From a checkpoint of a small transformer trained on Wikipedia: 18 heads of 32 (3 for keys and values), capped logits.
MLP neurons of a small language model. Each row is named by its layer, matrix (gate and up: input weights; down: output weights) and neuron, and shows model dimensions 192-383. Each number is 128 + 32 x the weight over its row's rms, rounded and kept within 0 to 255. Numbers have three digits each. A neuron's up and down rows have the sign that makes its largest values positive.
A block is one neuron, or neurons of one layer that tend to fire together. After each block is what it responds to, as a language model described it from the Wikipedia text at the highest values.

L8.gate97:118108142120122135120139149093157126144098144131128105152092134150063152061093164151050082095149145174122192154199114171083112139144142125121062146123123109083030145162119032144130141090125127082106116146138164164096086153168125133087121164227095081110121120110164161120083179110110143087125092213143161145136123153126131175137094103086150133138102173149101141091103126111132109077136098092054092131154119176082212196103189119186085165078136168183113125165083123109129037116177091122118099190094129081115100142175143138096100188130140148140193127098165129085123141184108150140
L8.up97:123172213124126114129128136103173144143120111131164107169156168157125132075163147122146192145116097185132124140130134117109141141113126155139181139200147131140104171117085153132128075078130091143147156186091098081152177148108171164154123092197103066114138132074140180121130186170180171183104178186084178123129219154153140117194071098132107161146115073148121123145153136114130132162053118117128119187077089141193221166090136127190144131147086131164141069130118071136127086079155125144147144153166149100131112080127111117107127137094123112142132118068141123149091108104217129157
L8.down97:150178092139147067074138160126155159146144131101106000155095084163107177078080130121115099103099119048142118135131090107140128098069115133205119136102142186079153106150120135225076086119110170142056135136025063126156135142149104116162112132156128103115115090141125114137087158151121120084117122160167128117191132082114064138115131073118106172125145097066128133152077163123143137126142146060114136206160146131165093139137152157113125103117168083128150127128129130153110132125092123052159155116136107067111143144124071096110139102171173119118168103050174109105171117149161107163
L8.gate223:115132181150089114077103120147159124099130164096135066102133113078115146163194166124124125111098113129110059117129110119160161084168035126128159118176147140092163150114065108123104131079137160114101120119078118114151139098060211068123104126128146093099117152128168130136132164118126099122148135081124115130149178125171108094160125130071109112150098048153120145133180072149136138108070070123078123118176101112119090126082150094068096104096177104129061144101116083098121113104141085069224129145144123105090150106055117127125156076152119141115159103139147124143102164144185144120
L8.up223:119150071111196116121133095139134095162094075174129111129065082092170127130107135061161121141152098091137135131147148129176179116083111097153121148114119140154129155110135133127050137182093165152122214122093156133103129141116087128153133144167103160122092117138155105093109191110098087086083110157133184122154133100099175093190166132097115113185173164147091133103140122147144167086159103127132125079073085126132116120097139160165149095094132139034112141121107054124131150076121114117167104107071136096091159114168163092118147140159112164150127091109120100190167144163181142187
L8.down223:080123155121059156150139131190124078069152203163159089106128101167074101205117165148030072122130059136128128101115141170156106110105119146138132097116173155109115075148100167134060112101126148114099132118110103141128123139146151093153126129086112111130081113165184102131096131137159087200161142126107122131168177176176086162143141117181142147184152143137109154129115094161145102191151158106052114104112126103125091076137130107193143064150159138093102072097174113123142123183178175131075159125118124157100083071134125128132163120111083105101115131121154103042190172121190101136
L8.gate922:129142128135109168113136134109118149126114132151137034136157079146122056122116187197144100108122131116130134091204107152094127136156088091084106080176101141100128099174128128135124126135091139125128072124105133184124136169134107132148152170101148150175155152129143182089163126131136134056075089111130162111166146103111117184077117143183176136095084151208105057122082096096102191106161194102080157110161149157141153093092108100104105128125070062041080109117128131138135116087136130116145067104138100199072101077170162069097138132214084162163127123114167105122144124140149110155
L8.up922:169118150159112131137082122065142127116110173191135098066069087125121155116116107129080072147129115163112157176139101111064145162144156134154069127114139177078136122141158101133136126112151046086137109149144124155096192163158083129105138204130124123173135115129150085153111128107101115108144117116146142157131167144135147137129146150090116163107102125130121107140129053145129151140128139109116077137094173139129087146129138101135173086063183136150139088075072139145113134092112136144088144099132126076150117150241135189123117134111136147079145151152205115149178184059156183121
L8.down922:087139137158146135101119158088109176075104102127106015056096117171047080166070099068102096173153158133130167158114146114118181157174142106145104150117150140043127134175113133221129148079187143141132140121155116136090102086044133158095111124170161093131094095151193083105149147121113123097119039098132130140116166180123151116109115103093099108082109119155078158098119076153096157145186117161123109122088193135151173146107170124103139099138168121145108115145149144180047148179104174111113096132112128167151136127100074157136159198119177135156116083121126119120164120125143103152
L8.gate1083:144128172123125162124107227171129111127084161114142083091154137159200128120071095127170129118140047165114073152097146154149117089102151126077129135116090155119157138101141105190166092143096111187110207121154133165095107069170137112147129136107151152179127164138097147139179115144122112138112097128165155117131128107098100149108123143075145139178107120124084115140158087066071094125069141166163121173178066130104085111081092129132059131130164157093121133065127129171197117161110133112112095106066055105114112158123130082085147126141116128169138125086160118146121087104120134142
L8.up1083:148066106106131142120148101170169157120111128153110092133128129133178124101131181139097155082061185166119150127129167148153108170094152113120159127121145100160146182158112181102103172103138091092156116125146121116148127152162120103163130148085173133147100188097176160157121119141105128188116093085139219168137083125109177099174072176112144136140192193110142062164136118124087139135115070151039112097166117141223128145137107084144069107097100173095158180110133076152177096069084192186119178103137137162144117134113083117107082084118143170148097098160118093122157113141127145212
L8.down1083:119042068148158158099087105096041133056110172170109155146099184146106126095194133120114118155132124140117141117095148150126173069095095134115156180118152145132205100123126151131171108123182068158118108150135116091093112145141150127077129164153116134146103151119142171184168134099131074106138121132089120110128110090118132138098166138098121154130167182171090100169140081145143119166106077132096165142108106097143153053162107151125144096132110143117087081139070126106164081145082125116117177142147167143097106157125073189161079100093177085183113121114068119146108080106116084153
Responds to: Verbs after subject noun phrases

L3.gate492:084109134102112143167102058144066155129130105089170136162097162139124130096115130096128174129098106192168183139143111135130103093085172134126101099134093141175090145194092126111113131129168164139107159166179113130086179123117163113127108108120198167094147131141149104172064129142063120099075128178109152091148153153180144157097114161104136109142126137138122140138145140079041099191119124164134173168154062119147145096157196152138084158151139119127131147118127107110148122115136122131130078103175200129130166140177116129166161162092193086077160118124126168110103114175135100171
L3.up492:121148127067160119091168095151108151104115158056140113121144116131098151142136130127119170135099115104172077161133207125105096120103204162129091124118106119147142114173117141074136100129134066126093162162145177114128175110143103090121091099153114100114136151136130123106090110097094145088126119170128108126110107093080152155118104113138101163079138194136155133142167113082026072177194165108131094150125101106145116155153117186149108116170179171143148113125156134145126100072092086156105141136111164155125161152160129157169119107105172133127086135105166073107135124115181158108
L3.down492:087124143096196150062175135131142170140070150100110000171135073159049113128134123118151159101104104147140169163155154112117131103164204083136162135131109162066189116160130148143136121091137107182140163144144139152132079104136119165136137101125070102121143106148159167069128128110124082153163123144154128096141182098187144099073119110127125146064109167084181145093142182111121133134218135122151088161149124177146171131112126170126082134182117122155093099114101090140174174080086111069115086115186161147144139133158147136078152137146065148115153134061138162149102124128156083123
L3.gate576:142151144167156109114108128152163110112180122115115068091162146080128110138165141175120147096135105133105142114111115169124136157111142087078182105115165200123108126159133175122113113121099125103114156149100122171095144065123131116166106082138195118136074107161112086126122145127100120102127095117104197106142130154160171118050168076106129128079108127074175125099105115134123167043131111102130177088177156122025101090126140172178092086099101112161141095123086062210130068088135084111096073092145134108086154150107119105072116119077151140166173136119170123085157223145140128132
L3.up576:131088200082122159183093132152155118154149134113168138083094138193130140070069067118178162068079082165028164174156179119105156102124133108186156129214118132139162115158110131187100152088127164157135116090114110148033133145108105170182111198103078138151074121127122187142095143082105131119149112113078187091145124086177130115094137069049147149091111169106158087125157097143124158103058123078152073092092162088135167128109124102110103144120164138111108089084118130125175125121136161154143213060145137095116120065134140120098086109114089115135168171138163115099168175146097194105
L3.down576:156143193137150206099105163129169109074183165110136057105171134138072087118154104120163144100109103127144105172172142179104109107134113141110144167134071092166142141191199109144199093160130111159163078101148123164143083165140135058157054129187104068131149089175099189123070176131112148089105143075172114120131162089124148131164131137144203118089128112098144174090177109121126116107123075162092115140158121127071157089094124121079117154127132147151109086078105054155103126088148169127115157103161112148140109146187159181168128090141126085142157197098167098118120105194096133111
L3.gate958:125088133073147166110146153093097195122101149132146074096131152171112114143139110161149119130122187135127149135079168122096119121176171125113118147188141078129156166152093146181114092115088083143085120137149125112186120152160177103213171109080200118117103159155121165100133165102063151126132194105147172109130120097123080100141133123125114163144167170146108136128108079097112119094146120157107183118194107140161173141112172115156119090166176146115138098081192132107188182098089152145124128167125091163147116097147161137105101144120153156112167195104139175134096113132092131041
L3.up958:137130125080113151092126153077099146087083100111112137095103140162170097164183169117104111081187147108108062164111162168070121089164184108130109102184141136111120135154107159152138118127073109145080110142185112113177111148130137112168112113081147124127093179124109144060142181102051136106085148084187199139114106118079125177129134173137137158094129162145127157150122078126083119099118127133145150142151084180151149159144154135108137132137135103091151152088153187160167165092100169104104101169132100129140109132132157137072133135150187139106150145088088164114105106079131147094
L3.down958:128119124159133113067133122018074122084148184123150000098129109149143126103158128149077097105187083125072130145149133104117125099165159152120165151128099186119114109140135109169119105159118164152134182119122099148085143107125109137069120166110119078153077102085195147128149172096132144079118123090144169172146101115050143151167073182136134116115149132125087125170122179125121128158147146121092127079130137132152223131088044136110094171088115090101130114150149148132137096159114108114119142093103132061126183178173110113084102084147115151080147119159082144185094161122119146188
L3.gate963:126148088175130147124189124107111123103112124077124134119104134153176162102146127102106140170119131158113082160079097099176152132097137127082157126176101151133110134128040112106112142144101089165143134108144094068088146136164179195155104126192127192128188141124117172149146096151099142154113119104097097129119115116144093116176114130149153169158143124158130151111143122136145134054150117112185132179127093059114127104163199101112164124151125173145180144147117140090124130109117123158119089217169113143149141094117127154115073188083148109139122123148138159151154156199093129110
L3.up963:157167204080052169126136087089164191096081107154060070139169153196130153131095184095095127200102168099114112101136152117134068121124136088154084164173119146133131090108145159074144118180159063152146128117152105117129099094188082204134142112148127138184097159129168113145102059148106153108199137100112101088134140117152125124129084144109131131162038099159127113119115130186148129170083101106153135178101132134124164073113152106129100152112173178160158056134121138068079099177097119117130137142058099141112181172129135144158122138117098107106138170143111108103193114118095017198
L3.down963:101144116097118147172126101147105115156154056100074163171184130165104127137088125088109198165141133103103087083137143145148128095135141155100130180174153134088118072119148132130194127144116097117182130122118059081116137118118125133155171081143168146132148132144181171163135101109051101124120069106089144078094140126130116159139104158144162113106128145132113153167129109128144134047116083133128099168115103099083126143158119113089111154114114119160074091131090131100130106095096117139100102173059135174151143169164140154113115131092094132154160118155159132102189113143176101188
Responds to: Predicate verbs after subjects

L2.gate834:124163151129201160132090102081159158093099201152120137119112136139116128125101165111188139150098151133174126140129148112107111114118148111160044093176103161154117155123104106179140085144111154152100121115167167119121158132100174141110165160126165193111129135132199113106080138133101083033084140161079150124173081117138122133097140100135106137118127142173088135097199141095063092146144131193115098100146152040118095124176165189101101111129199130169110116166144140119162118080091151119087125129134117156138075163144142111122145049145170166101152167189116118145128065135120201127
L2.up834:144112135084146114190107114103186145116090140170088111121169143120147140144112176134076134126082107104150187114094139101155060096090133144177085071122109180140084193144135119145151131113121165180156137183139155161137135098146143161119172142191180144086119099156162130087089154105096090045138112044102143142119098085127105136106098125128194141070105128128108249120185087116072053143135133168178125165155131096164153171126184110082100129104110073169092114124102150087120079153105218207104135126168122129199082136143171114097155100102150132160126143147162089128077166166098167143
L2.down834:097120134136132170134080167107123115144109109153118000142083088114097090126113117132145132137118107114141193176147149083153166143150159117145180143112145158128116153111176108166131145116111114158099219167148121112209140078099190151143174112167123076138138143145163183125130151142146089140128111112136129169178127081163146135158103097114147159112103116105161124115131088153156126120196133085167128143120118086111192160099140117116106151151121101180075121143097152100136204160134152089112080147180124152117102168156200073036085111109101144179121139079215074145124171137148158153
Responds to: Forms of "be"

L3.gate274:166120127075083103161112054163141148139153141173118157140134128121102127104105139131142151081142111118227145125133137169100143098113115179114078098112163160164107106157086140077071157157159128085112116098202115102122103202130103102145096128140142153157176151172131106137101109072108148113199108185125119133154100120144145091160187137132154124080089166109121107077056137126105129130141128163105144130139119144128136127121077151111107142120104174121134112145060146122135098110158109160188129170132129136133126199098110151127162108082169140066133119134141062126121158054075124133
L3.up274:169149122079111046092129164158110101147165130153094141094131118115135142134113143134140159120156148086114112132155126083153176076144177124148148106084112148155095085171149158146124201157121143109113178218105075116089132161155090184125110136127098101139117135082146117150158141119096112167125144131109123133140132080112153199074140090119151147102168103161086074146154138138149132170085128154144119117112110113146087138138147123161159096120136127116116142107118157128174097111116171158065159171126101135067085101189143126147108136189112129107141120119134116140188203136148138134
L3.down274:120173163096119128127131099110112135148149072158127000114134078133141174129134125125155089084104131132132112142097124081161107116135118166132100107109174163097157142126122122133097158081161122140133203147128096141069102098088166152147117151126103131134047096133153080118141092111126145155105100174084159178078125175188159139147193141159120111082079124019188140150111108159098099097124080086094137084070114118120128069139088049146132137089151168155139123149134100121103071092135130105121139099131130108160130123194156135102169126154125177142126132159106108115203073145148051142
L3.gate609:121133109126186161134129079097093158094204128116084112080177138109129120120111122158110114129123138174153152166117126101072160159097176072103172090148204088120121127153091135094137067149146103091132137140145099144157109164129172107213129100139103088140188130162110082130077147125103109059149160147110113166156113183122057095112127125089144170091124170126108123136132140145105145175112146131138151149155092077101186110089167048063145134142082130148154156125122099153150108161122132164116137110173139089091127113101128085023163135181096163118171097095145128112066144127129051100
L3.up609:121127181203148110111115046115127154031126177126116117136101127153140124140148143205097154118143130110112101138165118163128118134029127111151080055149158156158129102210131135106119145200145171159096103142186131133141053129125107198195136132138101126141154180073115088118127134087117080077165143164181126068133147148169105173118154111126161154121147145154146105143075166150070056146099102165161125152121069124120120144120171146115151087126141099168123108176123171165122088114089124140154101179128122125077077084114061149098124147164127123147136140122094117084131122098180112096
L3.down609:124139093166109171129131119096118126122129118165090101159083150198157164109093135128166112165171142147110141121127079094039136152126182131112134153126142111096115129172123124110141068136125135146087156105130137139150169125099194168218160137101093097177147132094139139134088142102109107092167094197160105122151088092129090120132190161091159145092103108080117121094113062149130139162156164101092096131174121133114138092126123066109174147144132103196174133152163104126132124135119131157171147039125171120142134109093154070055097093072117150148130136106096179111124154159054091088
L3.gate703:192144172157130145137078097153152142127111155121132144147138187126108087177172109163097198130169148124151052171125122101055043076150110193090126135095133118154108158159118204078136109097176211156114106128135159115127114138145184125183110137139142112115154062143143104135174132115115132152178113172160106069102108156131092124194111153104141150166084178096114152105111081055137152182136126134091130099119082110125117188110093152118165115120151102124101168118120145156157124130191151129139101097142105123172109130116160225071134140140135146146055119097151136100140106153020085093
L3.up703:131178120101132156167125143111141118109136133130079037125153176141138194095113162121107143110161164166091106105118140068146040107121137185076126153067149140143112102188107133099162159157160154162154096153113178101161162143181136156149131127134112102143118140102140091170188112123094102099152070195136092123108129156158083110149188187104137078133104203133111181093125099182081174181110150158155177077114094132122117087136098191178178139117125156155092147151129160134148093193160152126157082101138135103166169132094141133125106137101119131138152076152199092119175149124017115126
L3.down703:115139105117156093150137115155148133163133122190111169116121152115101140072108142155018105114159106138119062146115134035094090147139102150099135164129075124051112156161120188139130117085093179149111138136142130132101146162179135143095180152103107069115145147176165127098151136134120123148154084186191059137140171165118130147156125150117177138156151204119162146148138035147118125144112128112104142128156139156114099110158065157155169159102105110185163139148165149083154084097046099129138094097153121094119163167101158098091167102126075106101139121167044122109149132130114108154
L3.gate922:178096153203148135116162189073095134092127136167167131128072124070171147165127080134132126103121080119092115131135155121130117147100143080204137124147176044169146135167145127133156149103072181146156129113130118063143054146120148136172157097227093095106164145080097128139165173121098148163128117163156135125142132170147094082110156125112150171121161183141187135182102124117084157165138151135159108088119115128129078121116100105089124112186166114130123151166231158143130062142139161166122114158144132129152053159171127194124150110129114069148078071181136155113119130129088159097
L3.up922:119156082194127180185127102109090153153104122159095115158090184097126125113152154155140177143100101205125125170117155093099114134130130108144117114152157084118103146151139199237081139127098143145203149125097123147128123185128175134122103099105133156080133148109135138175118156127124117156132117182138098137166151093120103106117151150158092128156166189104119135115142156147120134149086120115150093125061136106090152174158067099119191106148131111117108148173187168178134158101136124194116093143164120138132087110116129083096138137135120090108107135143146135057136113200082077115
L3.down922:135108123144083186099114091120120134134153123142083087172094120075096145102140115109096130152146120163158092064158201129142151045135144186125149156149113190173149123135118148109117159074107144118122133124141096117096125139121094134090194095106147133074105176165122133118171126129147103120155167144141109131151125127182103098137100125136138105084123161165155122066126076132165165106164118162119045162193161153134123150150061126172132147071166051131093109135169138136063182147087119164128097173145155138154092154115094072147099109140125118087168095092070078115133134061148141142
Responds to: Table headers and "as"

L8.gate42:135060181075090110100058159191143118154119103154089145130152070150067145160141119163173133125174137130117098117119156109150140085104125116166103137115110100079142092139106136103176063122143069139095143139177107122157107095170116177121134122131095141157143146119103165094141129143133163113234121171150121106104190185117097117165169104138096116190091107129146115104095105096155105125132162098115142155143097080130098164101139161127086142129128148101096102116183143124148085139136231087111132104096140105163168136148115110123073065036143079146065139156131112121111007133119153186
L8.up42:080170126160127137146125118177161132148114144131174111122119121154155123132110110114103122113151070179060057140138144083154098150141179106127151134112132132129095114134135187187114181149109158121095188139104144124062108078149145170168064170145078165127119145090199134134118157089176145127140091082180049077112126165105158118106105160137134088108131147154172190194155091150133056174060148073144139128108118129150151117143149163141068127145144117165117146111118152161192156108080139103169142121127136123125093104132140114187078143107163127141113143155154194097086066151143107113
L8.down42:140133161145127111135093132157074174087130166156145168124105113128119126212138132083109083131135080101104103098118167131080130162174137104145126168145064127105145042191179189125114161129087155125123104117088108072110192116138134115148104107131115175187049118098226117127120071129112188130159127146123103150123178143076075163106143138100156122181206145127135119184177155151176116086097098103093128148166139142079060142169124205122147131104144132093072096184107137110130097116114106160099119123137144137125122103133147091180150167112146168113120107121086162176093124122101130097
L8.gate53:109174100113062118213095110097099141165205062119094124147134145156106096149132107181104119133175163143153103105131122127143158164152127112131117093122094114116099125152057128161071114165103148090140156200143143135091188141096196142146100186117099160148135051116145167100134092134153143094111143119138101104123143208139079126087161079083109140062187145103113138130170078129137115076162101124131153135138167188099093121126181111093074143066164126103113073123162128148150085150095146099106160114126102037143159155125149120117113131105157105099128113120121141096109146093145085211
L8.up53:158099168067123101031130079125104113114116199100121106067163107144154140158117173150124102146097164109096095115121089108154112177147151133121080129171149130142115119136111138099097097200130124114128158159130149175156175109051153092106160078123102092185122143119121108062098126144159092127144169128121120086101095116125161127112136104101179101165088094123150133100115116138110161197134199099136097114144101098116087120107055139142129175113195147131142154139118125153095083145193142147171147107106145150118179099146139086148156127154109097134152101166134137135087102154179137134
L8.down53:152162104098125097138115072128161109148074145160155066120145104161136110111147219172064084112133098112089183089123150107159129155136128181150095054077103165181155115072143177115119065093121160094153107167164114155134140112134165100124120086114099123160132156157110097093148121130083135123182098136136112172127119084135127160161186086162153140152130177127106143138092116150104134153112107166107120152122139149145117089136119103160149186185144064163147200114162142177166107170110112127089100063122103143169158090135158133108089146187048149121167130171081183116076120136157011173
L8.gate305:108143177191094143150076117180116090099141109126067094100123074124119108105128123175111178121139181143159156084115135116110106204184130081130109118103153144116129095148174156170094151124119122104111091100175177141196113113128176136124132134182103118146172133158174107104114116118122182039131131168157156170124111111076139068148124149116160124152127175126172112124123140114154116138139083113150115131133192103072126092102154089124116123148039154150126135117139120136111083143028095135099166172131161136193098126161135143083100126124102119103096119107132087067112119087195092187
L8.up305:165128116140125103155106180123154122149185144150122243138146126151124159087150139163118136129130101115147156092092163160131108144116200154144111063161080090087062094171187126104075122177104129149105148099093083174149168153136106133149124110111094135170142085170175083072142173129166110097192151153108159155126104112151182120095153144094149086158140185110141170159076104155168117074133138114107100114166141141153166116157078125218066145107131142156111117161149124173124194155171119135098141092098120113105120112152161142087140171135143141143098118091123139068080135143101118167
L8.down305:175141168139127174130117094101146149128186144115168108087095153140142133143114068147047155133112125186176129103124159127143077152111132144114139105169104161082122120140162116097113113102174106148107177090125145080191142077085098127140120156104137188115132184126140141114175093138079132106168085172143087148145149099178132096160104082153148141071091213106162096179109134149093113095118105106147141091140121100086095089212144138134051091118145187125084127097183171153172188136101134162149199097108167101116195143140135172090183087128121130152161097082090124119113151136168113140
L8.gate392:136166175056213107120153104170176140097105086150075135135131117136073136115074093155204093148141115153131102117138169206155153158138121089126086141142103134101124149136206171100109143077166099089084137144116105136130192132153145147138128133157093159131134133135080121096113101166123112116170105119117120103134101146106057165132174121169126184099107140115102117143158110158076124141090163164158173114151096167151106070187153123081168094114048104128085150141174081150089085137120170121082121078116182089126096152143155090088143088133135147142056128117087119131132152162139130114
L8.up392:103113154128120096115131057112121183158120119164117124097153144148067153118167141134255148141096136149137140152127117141124101070139122170113100130106116128140124110114151113100096111114127087134031164164130113158141161161168115106140141119158133146119130148072155097130156085174170191110167143145113133147091103148048136082136193115174104132099125163136097103057063149137137126124107074113071095153089111132086126039157108114175175097119084136106160165104086166150093073106126167157165162098143163120120148173083169134086132061104127138143112117147201147152137120188151081083
L8.down392:126127179133154130149167147130150151150115111131121185134149120190208143119123127151172130151148149115192164214070190121096068096075159064167119068141149097187162136112156137131117096161136066119127134066135130093080124115140152137092163151169128149185125174114114186158130154144113215131126152145157107134143176133142145173143141100149161133117138105114103167098085112135061134109123168111067132066160158161132095111130101154116084111080131186122106115106093099106099117093156197059151133087141103110124182124141115076095139108115139138146176086071114147108124111131088108119
Responds to: Word-initial foreign fragments